python train.py --num_hidden_layers=16 --hidden_size=256 --num_attention_heads=2 --num_key_value_heads=1 --head_dim=128 --intermediate_size=1344 --vocab_size=1551 --hidden_act="swiglu" --norm="rmsnorm" --norm_place="pre" --norm_eps=1e-05 --positions="rope" --rope_theta=15300.0 --rope_fraction=1.0 --qk_norm=false --attn_scale=0.0884 --bias="qkv" --tie_word_embeddings=true --parallel_block=false --init="normal" --init_std_qkv=0.0312 --init_std_o=0.0312 --init_std_up=0.0312 --init_std_down=0.0 --optimizer="adam_variant" --learning_rate=0.000792 --beta1=0.95 --beta2=0.95 --weight_decay=0.11 --lr_head=0.00681 --max_grad_norm=1.0 --warmup_steps=379 --schedule="cos" --final_lr_fraction=0.1 --batch_tokens=32768 --max_seq_len=1024 --doc_mask=true --train_tokens=516000000 --max_steps=15748 --dataset="wikipedia_en"
MLP neurons of a small language model. Each row is named by its layer, matrix (gate and up: input weights) and neuron, and shows model dimensions 80-207. Each number is 128 + 32 x the weight over its row's rms, rounded and kept within 0 to 255. Numbers have three digits each. A neuron's up and down rows have the sign that makes its largest values positive.
After each neuron's rows, "fires after" lists the tokens most often just before its 100 highest values on Wikipedia text that the model never trained on.

L9.gate672:134238109143168137104089083120182096119134112079117133138104114120126154087130178150137117125136058141126185153082146070138172162141086139124151131165107135160101133077084127117103098116120104161149096067084079101132121141150092140099186151129076155114167147044124102097139127112131183103134148129142140167114144139088144147122138201112092097170115162159178134161120134179136081151136
L9.up672:101161066167092156178074113120126093141088156189104169149133068138139118116107135089156116112108101106151119122169120116092122111065099109168111126110122129147116136145199137143171129155180066145126100157157181097156101116101167110156177146151154153134116133131222101092082193167127124081071125170124119141191088138130131119156123046143114172159111154140174144185150194117132152086119
fires after: " |", " ", " p", " v"

L10.gate584:087111094134098103071126125150132134152119120122135160103059142085098137128129103129100093102114125115134191041135133158157152087150122148128097132128128142127119141173169162148201105107150130130160167170145099132063108129145186088175152133128113142147169141197129112116119149154165151134173168135096052155060136166093107096130090129085132130121099103144115198161170124127125130151095
L10.up584:099115094090137115065161055118182108122144210127173137115111155133127102102145100140148164108186134094124145180119115139154138102112109120152091137104138145102133120189149135083138138110102169102125077168155099078162088159183184164174156153114118135127158109159149117125166153131144150144202140136144090099049168080178130104140107092176102088088099110070096150114121092085154191170086
fires after: "1", "0", "9", "2", " ", "|"

L9.gate296:113146155119117154142124137164123133087184151148152143136144112166107135120150161108035126104083138119144144112164153188081137163112065170149077088125157145209164121103136158115088101114176118143160104063168186177140095108136127123055167137094090131134180130150119115154085093148124112108120120160135124059113160159151169090091082149143133177153113086100096157166120182148147201133072
L9.up296:101183076166152206110098164127073155150087148146138117124185081093194134120113146104096171143114086128091132104131137157179147146085155132103134141099159179132098145052093100121147125108147126149137131123130109087122143147172160162165185142139087127132108067078157162130148156119189066109156168087075142179072112169146143161150138173145094086156133111133109109077109126088118081104102
fires after: "1", " G", " L", " B", "g"

L13.gate1333:082140080147149113125102091180150100136163123057176155122139123063090155107113146139086115144132151109138105182060093174167161175050100099142125160107130163150082132153144136134163194150112106112168109092151145132114124084146161122138094158139117162134122123162127131131113107125160157113148139151129064145090092125114094148138133150162079128146100110205081125099111106191075130174096
L13.up1333:095063155087153153108047118115128099098130175111146132163080086116130135161098114075140128140195096095133104114144168159085164133094095114139087122086112108118114117140125146133145150165167164114124136173114188055133149084201103128059136081104104136107084125089175134109104103148131188103091153146114090142125114095154103130122108062145148131118123104121074159197151148077131143167072
fires after: " ", "1", " B", "0", "3", "r"

L9.gate973:093125110105208121095126163167179138161065141137150111180069137141116137123111083143130150123083052141107152145064161137168074144148111157135127124152103056113146128103156109149119077133152151135156140098138135147056121168148128172101126057137138114129139114081079078136143162099097187142127125146189126156153116071114070127168090153117106129088154187196139191111148085167106139115167
L9.up973:123145097172163083162143145121128116137111140150087100131139113116140132105118130100124102085140110094115160096093072131129139126091207129190090121137141028203094150118104179103156130098146144095182111128179134168109148137099120156160071064131157075155131159107100110125090055124084153097150144145152135153146077166175104191188099167114118135096073138170176116095123165147117121126092
fires after: " |", " ", "2", "1", "0", "3"

L9.gate615:114150134115146125115078140183104107164112128153139137046102082151113107113122080108113119094127176133109110147156141168184129154172137154180168137182111095108108134106126097097144134177100172102146168097209137081095176121125123157125111125085137085125120056132093104162100179140162126165082152136096106172170192102083093100139171126092109170130086100132155136138101143133116129152164
L9.up615:135153153170162101114069115127144173138130153120112140080186138168103085188149137125104095118118158169138095074109109073139155155158127121107098156167095153107081099137107130143108123147165140177195161140119095104122106159124115171111124117137127090160156148076162093173214072114111120130146196176104150108157124107122131133119095194040130116120103142121101097133163141138145118179121
fires after: " R", " N", " n", " h", " D", "R"

L9.gate1168:128177089184134109086101080123076177158164143128118124088089146138124134124179101153126125150140129169149135147106134154111134187171102143129076092151150145109110068080117160168045113161060171105127156068114116116080100109199137083121161139109077147121066168107156101126150140109133058116102141169100099089169124116093138144127212081211130145136136142127086133104120141156105157119128
L9.up1168:158078153154106127087063136094082118128159116089099085155193145180054148152134163138098113090143118140150143204137106129095163119183099126108140105124124122138140182176132127168122074095100107137176154137144116092201079125174150159115123206195169147111137102113108178193135129184155078144165109161074146121090126095149173138111099124043109153114082166118115115155189191119121115130109
fires after: "2", "1", "0", "5", "8", "3"

L5.gate601:106132084144154093175210151125114088158129178177146140099102127080145115144152153132110129120111221189119067125200130175124135130134101132124105088167139124146074160128135119125142094146131180090129161170202131085174124159220142168119114105136075166203134165130081159160140084177147125158146100142177135109172123101102109140115122098155133079147140187214159118136136124110162121145196
L5.up601:079120143092091168131142086146120106069155154080136155183120114113165075107108162139086100131105150093135075064134151117125103129165124119161147130117094139139129102130125141122072106115147168065173172098130113177109167164138157134077112194101095123155141100173151143104135125115145144097118112144119151146150147106081157108149200104143143110155150203175023141160154056174097125085151
fires after: "2", "1", "4", "b", "5", "6"

L9.gate75:100102153179187146163142089173158107147100078152061078145164137168101170160144135110181140087179151121115149162119131163174117141136092125081132148117158122149163147096097110163137114174064113119118160130127109166108125097157128120055114102105175113106102136112116147153148104107160117211090109115141157130104063078146154098134127128103084122168125173143093128137122147150124111094111
L9.up75:143189123178091106103121130148172119132119108200111166130174135097167124170152179106121121158108180176117100112181149125155128109128139118105144131087124106192138158148154217142114084119131184170145160124111133122105116133114149113054109116137181112127132120143092130127118151110166104134109159109137140083133109168131149147069048105152114158126097165161087078076156101127113156112093
fires after: " (", "S", "R", "A", "==="

L9.gate36:057139156178196105072092125106078195124114088157101106164104078090098124103167135132135078090111153172117165124153101146122115136114151099118161161064187108166140095113177115122122134169134146100159135083088143120097160136170125175130095068088159140109138167106162166136111114122192077152151146118173106152143094106111129112064179089174092153095116148100153176136087107136154135128127
L9.up36:163138132118124103107092143192144128136148087127128110148106138120068149126164085139117089153079091157106158111139131089153097158139072128168077113131165113125172143129141178163103150124144180134142133088140141049161085076109157062085164129178126137119040127103161068118140103069163115127128050108098168155120142115131143171112136100143117126156108117104071182150114184136088133107112
fires after: "1", "9", "0", "7", "8", "2"

L4.gate621:181154137119124149095139155145102060113134169110049108163117123147118158153144126158035161120149148172162118106096091127109181125142166135102150164164126139128146116163127077145163140163102173088154163125148049143145119206095126127091116109166163125142199185120111157148137159169146098125127141120117174126182149160157112123071099103157144118217114196139151167145135146119130130161081
L4.up621:107158183117144129089101093047122109077121141068170113090151169126115058132115100128118121096131111082090097152144115155138142121059137123195087128169110138160199110142167155098087132103092169092125134183154111139171105132141136105134146148107132081100163109164121135127095158120096129156148156166119108172052071093166130091153129167144082116087094073136132187081109163152159133150119
fires after: " c", "h", "ch", "b", " sc", " ph"

L13.gate113:116163147166184113175144139135101127101114117186100099167104148102116113129117134168201150086108146142164144120062154129130111096129118143176143154058177187161170096162129176162150091193105136105125121070117093118092138109146106159094127140107120110147140154145121151081111068089144117142191119095142186140130086143173063111168146174157155122148085117195094127097131150111071094144144
L13.up113:136187171177150130137077156138172124059095141085144102103144155097100107146094159165112096118123130081177112161129137089050131112177053127125142163125135118069154154157115126174173170120103063133190086121130144163125122094156123114098127113176174133091131139101140173144161115092163158104167104232100161089155185105129126154179163116104127113121083122087132115055164144146148137128168
fires after: "0", ",", " S", "1", "ing"

L4.gate156:106158213082153106065121118133119138119100148163128080174155160131123117102135152101128156079162108150154198139118087127114140166119118189090096182149070112151144091166132198129148103112093128119157130179106167087133149123074139123125081094112091155114178126096114131137121145175179084221187182137099136149157075146114170118069097125161074138161095171150118138168102155149099143077190
L4.up156:091168162172022105155100127083171137061108148110127097125131126115036118142184173115092149124111192135130116106161144154130149180135099092166157151147112109191123152112106112159147105122146119144133115155067130186120067113208169126054138163176153107088145138142147100117111139140117124105114179163114126152092117139165135094164114122083100117181113156145115091125146141144110130102118
fires after: " ph", " Sp", " Ph", "h", "B", "ol"

L4.gate1072:096150087146152159159117130135135077121131117147109107153137081107184070109077161093149109116060152136154185155158092144188158074159161104134112096142140132131182056114127139070141117115113133122109106128234193138112095100114103123140118089074174105111131120157161115094137111142201131121104128204153091104161150175134108127076152132102201165101075130171076093118123125120143099112160
L4.up1072:089155146148117103151141163143163143124151113142165134164102150144122159055167142198190114123108148174166141132087183181186145125152129111123151127146151125077103116169181172131132070182102129110141089070073143140113068089145112081163132123129106077107119068164155145132110112146136094147129108143064093161144114120106075156162099137150133179145052143166097073146165105155159171103119
fires after: "im", " Championship", " Ch", " ch", "om"

L4.gate77:120137114120180112127102103120081096093115110173126117122121063122130121149145156088187149116139095158124146147066079144200144124196096170095136119138097124143194101147171090134060129072120145128166131091104129171116122106172163145142062136113168101156115146089147190149099101121163194167089149121106158106092123154184113156127100104122118057156080122139122135035166096135114130077137
L4.up77:081189119143137131063153127107173114078092122157135174164130147154070120137205153151113105143152157172151092123106172136163122106109125097156171087113170137161157184179129095114146148136116132120117098119090167117113141185139063182099192140068168124158080153131161139128123111152144139134112140092091171143057109113148166096122119111149165200102060096115130113091133111061183057135157
fires after: "f", "A", "d", " inter", " ex", "S"

L4.gate983:140185129148109154108084153157078132181130093133084077145052111125134112106111151119144131094104161123143120098120139150129203124106160131111154135156182165055142096123102145141101180115141126075130110179190083064057154084113130143133117034114131116134152084160129113177138108116113140121120102110113127100175133094147107113114097178075200149194121152133142109152118148154179151108181
L4.up983:133128093062174151180104158123144105131150121177100107098200139135107122187079151194192136105116163110153137105133159150142141117127128123098109171143076063102106110143138140133200166139111130096120089097122164090076133134130113150138210147121174140176187176151140145147063098045137039119198077049171137114161120126127115153142166130132117134146112186146153131141100131088124189094150
fires after: "im", "om", " m", "iv", "ur"

L10.gate915:070185106099099138126086066170074133103115091174120152132060100148069182122108173132111121130147115131213121093136101181115152151107114147106153097062098033163138125120162096153117134056116163097152103129115160143132116160193144087123093115080122201110141093109113091135103094073158130145181122147129109091124153129133103124103195166085129157087105164222132107122148099111058109123131
L10.up915:150114119127171159099123120067155114119190131104143089082114129093161149121081131132128133111166071131121116106142101095102092157147107123133113139092078161149115065152086087066119150172041102126073079159212146129103120085107108162105108135147115095114106082109151119117178100111199113172137157196117096106088172132178087129124113185140110126128120089211148138133174090056144162201117
fires after: " ", "0", "1", "9", "–"

L13.gate1218:147126187158155070108113112154149121150171070135094099083108168136121106108159100132118122113215124170145188110132152115129095110066117198094064174146122121135112075140101130148131115129121124141123146076163096111088103143117125114133065175147161132094120128163140121200083132175194179151150069129151176095070082155137156150150098183146103146162143136068099131147144085120156135139134
L13.up1218:158187129141159115080132096142143116146126119163136177078140149177134135116132094115143165123141169112124170132094110101128121169173154208118093195133123102092152155148063089073188135051063158111164092135067164154175054144137147150128185144122197165100163118161108122158105100146162146158130167062141117094109122150128113093124103089151149122110111129147110121144146105193075123141095
fires after: "0", "9", "–", "7", "1"

L5.gate1024:070130077168086083128078165131157096167158127132115141100154122087115112120084139115124046126118152200159116140105125150163148108192123132117148143066069136055100137072050136096137134150115111119180100117099153115182162146148145138094092103183118089139149126115123080141116201169132111164146217192106121091145172144119154157091134138143172154148058100099123160059096127155169152150167
L5.up1024:144148062125148169178031142155155091150101113125087144123139118098170180148156135121119093122101184148117150130116185100202113124147088159087148103105128117132076180119099053131118106102085134114064139117104096110191140104090079156125125150210134119164080124124115091180194111165159162105092171094104188108150096146133108097141113140111160105112158053082027157092156103131112100144083
fires after: " re", " R", "urn", "eb", "old", " h"

L4.gate632:115115077151100059133095151135103143165160109110127150158158100129093057046180178150119034099131163110110141120117173142177136149104089190113082193166179146092105167132160123094114115152096150100116125127125115115148097136105115113090142127139215084087161116138117095120165167109146106147182150169063105159154110057179119105145092135140142065200137172127098122141171099137114131126066
L4.up632:076118084125164115100060090132172150130159129159102079139092090111133121058129176070156069122125137157078137098103132100104120092105099156122167111120083172123133176178103161132111144164152091139131141140081133163157122067111143109140167203107084125133113117197112103124141166096124109096158160099119100101130128157101126101147090123162150142084109129180148144151096111107115119047134
fires after: "z", " S", " F", "iv", " s", "or"

L9.gate872:109150144144122130128085141136048084117067150135101188087141096154145169097119183137083148097080188085164137114140117100120139183174171185102119109076161136150126120148114168080152162118140157118127164081140142141132113176125191174139099147132153127123096145118131166167095081185113058148161143107082106112070145080108159122087170201124111137178151090155146078179042123161152153089117
L9.up872:110105125149111180129133095143081155124116169152115153117123077137149215129136109157103112147120072139115128160148176142127136132077132098173110178206150146140126133134107160091065133068107109103134214118127132094129169137140143112097131123163184156111100123148108130101100143120118154141184107106104143099100120113127098153155091130121061112105084116145099119122142196179197141106100
fires after: " m", "1", " b", " dis", "2", " B"